config = dict(
    num_hidden_layers=15,
    num_attention_heads=12,
    head_dim=64,
    vocab_size=32768,
    rope_fraction=1.0,
    qk_norm=False,
    schedule='wsd',
    train_tokens=1051000000,
)
MLP neurons of a small language model. Each row is named by its layer, matrix (up: input weights) and neuron, and shows model dimensions 288-543. Each number is 500 + 25 x the weight over its row's rms, rounded and kept within 0 to 999. Numbers have three digits each.
After each neuron's rows, "fires after" lists the tokens most often just before its 100 highest values on Wikipedia text that the model never trained on; "fires on" lists the tokens most often at its 100 highest values on Wikipedia text that the model never trained on.

L5.up1174:466514522505503481522472470479551447467528524471508483538521495570465494480494514496514516499503456536541535511515510497492548505500477506521504493482501470493515479471474458487480495520499486497543540524486479529513488514502519463520507513537498505520501468491477499489541537522518474527517492463496539542504486506468533485522515512452514530482489490513509477489523482501484482488462501475514483461480537503488478467522458488480519540514523530497500539511493516513455490500494510495499474518497484485475509495546519510479478485477483505534509532523484499501482495488445532472499535490451510478476507480563483497502528526513495486532518479469469553500489517516535516527518477475499505464505500513518511507510463491462521493502501485529552522491513515494481484460455540
fires after: "."
fires on: "\n", " |", " ("

L5.up1178:496530530537480515483487499489502517484462515505498514518450489511471453560473501494462502499510492487553491491496522486503519497483530478510489494468539502463450496515556449495472472480510477479495508503498469496530483502509483494500512523493555462472483514486485487518525523505531464514503506499462503433485492464464478482510513496470482547500485509512522501540477491502505450524481545468519472504512503542504495529499515537502466462517524497495502486503492473451472491527522503541517519515504524498488546527509554502481490507487547508449495472511472529452445486523462511449509516507444503545567481503576505532511498504499468493545510486479504521505506500515494510512469472512468488519503480501518493490533455490525469498492514456493527533438534521470485502482487448
fires after: "1", " Z", "–", ","
fires on: "1", "0", "-", "3", "od", "2"

L5.up1098:455481498487522493504469511480538502531463497488537520482458497551503501513486459478503475530519513488499488480504483502475453515485495519518517514484503496504461481489501529500505483508494470491535486450539501511527520509511485512497489437507523480476523495483512508518515494511484509490484465476512509482491471488476487535508505518491450482529492520449508555472484516477497495500452536500493484527502486522509482489535519466494520493527500518482528524517472463471485538522513498562496547462530516521488551478541541532513464511488512471523493437521494476467511437496471483502507513479545493495528521504470546451472446518543507480460510485512466449513485435516512510509572503533448514504497495457538484508469508516515505457497523491524482514498478522511479479522473473
fires after: " In", " in", "In", "1", ".", "\n"
fires on: " the", "-", "–", "5", " a"

L5.up2851:476468491487464456542442494495514474520486494508494494504494467538486462498506538527477489547499502504496517462516531481517449503510501449511494521473506466489493497499498502483452511505510466496542511505510515476510523542529487529495548484535484504500500487512457469482493535527485513513509535517520539508507522503511516494534481498521516496516479513522448516485490532504484501520471520531509478538496507501505478474481445472498484525496497532481548512500471493507518476495478494541471484518502531474530544482490510507457431473435530517462528495483516537461458483521475525493530518446481512539489524500528500454466485501511461512532448539511512465523467477513475557504494489505468502482522552494511529494489538473474509509532521500511513538529512538520507516505495495
fires after: "\n", ".", "===", " ==="
fires on: "==", "\n"

L5.up926:556490487478517507525484527504479512467497486541468479464483522518510503467481436542504492471515488496492528513500490489481478512505509538507522477535496435501527464507489459497447514511455495522534490469486511509492535552509475491486486493506506478535481486509550464514458523540524475508496512542505464518505510523457479523521468483497489472463496506484543495484457471516509510556483461536490468529467508500514492498537525484488500491461505504482487499491509469490476494520534490521499473489546485464535564495484522543491484533453518541501518503459480493483530526516486506455498502493493502507535480503515470502525456538522473483501519498496540520459462494492504506478502491496428497508515543495426526472493512464500523552507525514531571533500538479542498483449543516
fires after: "1", " ", "0", ","
fires on: "9"

L5.up2968:495514549529503460561538498479470442496487496506488489549476511491483481517496494479514491489530431513531509494471516493496465488467552472490475484528443466483498485522517487472502505508462502494524486486481535525513497562544543489473494475496470511467494465496539470567497509528522496455511505472491463538533522506467499522519493451512511477514485494514522508514530520499498488522512509457497494477480447560539496502492506463465479495473505486489480499524511517498530497515499519497487505487494553518504527473473523529481530518476509524519526467480536494507490499487458511492519475540464493476487484502497521506545481484499499488501472505539530519505491475509530494503516538452506515519514505466507505475480480518494507451503537477516532530498510511502491540479528489
fires after: " ", "9", " an", " Pal", " St"
fires on: "9", ",", ".", " ", "th"

L5.up1344:526486471521476460457507484490478490502526481555522502488458469509564475494535451489516472501505498517509533512550507476501474510497505474518516476521475517518500518505490476492498475541498493490480478488483578518505499491542482487454472501501501529493493491516509503484536507491512497550503467534484488480511495518474417474501474490481488495473481549511483501482512515491487511506513493499514462486465517477524507531483496510501533523449483515457530529527459427461453505497506512514474528511476480450467511545533480467534522510476544530453499481496494504507485466509494488496444502525526498482488459485481521483520511508505460491506503454519472531497506554514479491527503494515453511467474454518506538486520460478504526471504514504454466529447483520496493548476468487
fires after: " ", "2", "1", " p", "3"
fires on: "3", "4", "5", "2"

L5.up2062:492478491510490495517548494475487483477475517473529522486498498504509490512485473490518475518523513533493501498474505469495505507496479531525502514474484482442499468462466517502495501487501485514497507519504469515480490509472474513482468523491489490480505469455505519536479486504500482502525511512536489505495533507500486471498481455492489524499498479517516538485483499493509486496480510470481526471480458523513505503512550514525441467510499485498483483579520501527515490492495520488508496538513468504486505485501501534459464482508487527495493506503487506480483490511458540494495502510538529460592496506497540538499510540505456464500497476505520512459475483480490491529479465498474542521532464474490527506497536500512492518503508506462544486481525496506481515503518513
fires after: "0", "9", " early"
fires on: "1", "0", ".", " game", "9"

L5.up2112:497468527518483489473478523527513498491542504464506534511500513494513521537476485539549471505501511512483542528489493494476489504460489504517524449466519481490527541511550519480490549495538454473480545517481494524476488549509527517482485479498534507486499516489508476509479528542470502558513483535481484497522530501500473465537532486432480548464531543491517519506503493532504527521484494505510493500535513497504489519491499479534513472542504513528533497501477489482500524512507509524447528569478461493489557538473494508527450529560503484494516451500504522494532526491476468471527527518512504476523493538509492542503509451510454492510531488508480485494459511508526466499457460488484498461495522527543501511517479494537464522493486522513492536465511491484494511519470516
fires after: " |", "|", ":", ",", " the"
fires on: " \""

L5.up2503:555457464512499476508492469469494477498537500492486534460506485515502534550538482553462503514519494474482504504485536470523521522502525473542486547460516513513526490532530476484484499517461497476507529513474549508457494492476453502537499502559536492484480513499522503544504514513508501538521489512509527468491521496545506481487485497457461495493486499513512487466514491469488478517520475529543507518507511511484479521515512504477552478507511506454492472474541472496478523507519517506481527499489496495550511562521470515477477516506496498503459549477543492517520513463527468479514459463499503477490470482485493525500494536486529496537520508513541478528476484471459510461486493520484479483482504518516488515463500512532534441474521466530509498483516479482505506496492489
fires after: "."
fires on: "\n"

L5.up1234:476476490520476403447501487497478489483549500491498537488512455474499509546500508487509480515483515497505554520504524510501471512472544492522497480501466501506506479481524527480489493522511511461515530489488528525532494541470493544441486505509511466540456518474448471455460533500507456486486527518497504492476498535524527511523505473486482523513468496473483523530516492485481511516504494538499486492501495499519532483524488456469499520506532470504500483523518505528490491518487483516464566475444473499507536519520505509459473503478475536486509507531500466479513465501513507449504487492494523508492453522499499501471481515490510489518505461502548538498515502440474505500468530513480494485477460499502515493485518505475482483513524526485543505491494481563475503488541503
fires after: "."
fires on: "\n", " |"

L5.up731:523438481524532478509509484502503519500501505524481569498541495559471477552489514549533450489487501519533500507472502430533496487484500502537529506522499500480483502517510516478514509498473501516491504492551552531485492492517514517519506492508484539496448469466528550488464500496547455526550501489511527488482482489492492513544545520524504480498499499504487536505486510477508511480506482521494519447459523504498481491497492467534512512529518516504469496516533475485557474516504483490502526479494491506511534538502499519481489489520543490480514498493475479501505530546525482483486475519501496483551510545502507551527495482466500525498542510509497474459484495449482500505483511441524506482496498477484522530481487459486490459539508482509483484440523507496487485478544474
fires after: ".", " |", "-"
fires on: "\n", " +", " "

L5.up2235:470516512508498465491507462497561492504463516515526479502461470522485473508514532481503509515490491406493520532463522500479547493542492511513516483475472491495507491520518515504522522478486494482492513468487559477537466524488525538468444510524488504488550525512501506503485530535520511519552519465480495524486543513477485527525526526505504500491477538532439494523515538510508461498474547487497510514475498448481511502499518531485493484494527488498538498528462544519511488512497485463501525510508490543444504505498485477506498527511517448482444480472459469528507532562492487477519529491517511499561465501499510519504517482503517486527479539494520464462524500496497503502545477469510545501517471490508521534492500533502502497457536542493454499513491493465463490464519528
fires after: ".", "\n", " In", " in"
fires on: " In", "In", " this", "|", " This", " that"

L5.up2860:473491458519466522510516522499508470510544485492484511485474508516502498519480492467477479446476485496512488514552532520484468533459519540483494480503508463509426513502487510486481571518509474502493507523538488533527491493503450522517512515536501502477530529511564497541460509502487481520501452483486517487506483467502450521506503525488486471498489578447482446500476540472526499515470501522454458514482507502501443530500507486499467507515521527464488502499511477496478517512481469507495502498490561478510557511512515512490486505472535487436464486512519536451505455545463519497473537471491546527538485482493490498524453498516508525533474538482473485485486465511490518500510512518459516505527532536500473487486486459478489505505495522511456508518495494512475509491482488
fires after: " ", "1", " for"
fires on: " for", "1", "0", "6", " the"

L5.up557:508516508481469479462520535488488464503514509507491521518471510478506483509491520499499464492487536497487499469484498502534515489478540479524479497483498550481478530532501500505496544540516475489475450474492488497500465504527454467490487495494497517501427519500464476524537503480518535492536544491491501449503491495506498490487514455545445501498489502473497486492511483529525487480514490527476476507482497462484469503534488494464528500540489497487492490500479492517512494495502504491475543528518471500509495485498501470475485508504483500440531465475485470477444424485517471498517497472523520499501543500484503507533485532499465502495482501520486499497440520476508549511482456519435483536507534482468495488501518515532524494519507513439462527466477496470488528476514501
fires after: " ", "1", " Kh", "\n", "9", "2"
fires on: "3", "2", "uras", "1", "9", "4"

L5.up6:487506452507506484442482515482489517476487499537487487474476480498512535523476487523493513493516493513501523471500541446495542488508525480521521521457489518504493540460478481505497499509530496475478460510487528537535490509485447469447497488492488475523473534503465499489503512506507491516495494450533519487553537499474489433497437476492491521474502501546463533471523452515491506482463487481499451478516519491529508498511515495514505454520516481523475476497511473491548494490492515500489509508530555486528507497508511480514497494508482493499485464468479543491518492473503512501491499491511504501474509498475546510467502498496503471505555528514508505482502509554475515534513472456460506521495515443504524472477530503496536505481489492504514572490491527503478448487502519
fires after: " |", " was", ":", ";"
fires on: " ", " born", " \"", " of", ":"

L5.up956:471507516507486492485501472477515516510472510516492507518530472518493482476510496530544533494475470476531498515525469482486483470512485485497494490486536518501480488471476488509504490507518489474507505496455484473561516509478455469519547453515488513516546465495548533552461550499469487499532465520476499481510500481453507466542518508518463512519560528482512485506501479481517517465489503508478494504460457518541484495452511510466542541455511522463462496492478461482522486526474492455516495551494515488509518511474504473521465514533498488521534505458427487545482455482482513513470524539510481491488529503459544497529491478498510475515494504517471495500511483533498502533537450502498524490508474488531437478509535487515506501480526485505550510486500524516454526468463530
fires after: "\n", "===", " ===", "==", " ==", ":"
fires on: "\n", " \""

L5.up1191:483515497541496467491499478524559460453459522553467543472481467476520489568484475461518476496496484501516510509483516524487551510514475518500520530490530499497513515492489511482477521484455461497476486488512492504501466554472471532562487497447495517482477508505459497482481544491526483503508462455522492501482477511498493521517458499521523503499552523512513465509539471505523494504482483501483504450468547454485500494464522490499485518521475532515476495494494514504454505510473517513489506466521491505460505499499509482475471534493488481535533534485470489517524498512563508481481474453511524490468547503541527497513505513501456485485511533501555498487485492471478530512499527468489541500493513457509504507519506477508511487490474482482533543503472482485516528511553519
fires after: " on", " the", "On", " On", " October", " December"
fires on: " ", " age"

L5.up1963:448457503498474456463471478515496510490550512492489526499467504527513495520463466534517474526454486448514482472489514495483479505460513517534511522471480512529429496496514496491496478530483452474501498497477541499504470503473533478493487534527530513502498502509507508508503519510508456517526470483526528481483456483496482497465512465529486525505505495505506549508491502512497488478487516517494510507475565486454507560518517462512486537526519502502458519477477504474466517479518529522506501524521497472538488529510531519478520491524489465516500500543527519487474463464500506494472544500533524477552510506495524511473526546505501458507483480467481478523499494490497511520493511495486499486506497483527520545471476479505498497470531486522505492504539514478520485495493477
fires after: ".", "\n", "History"
fires on: "\n", "==", " =="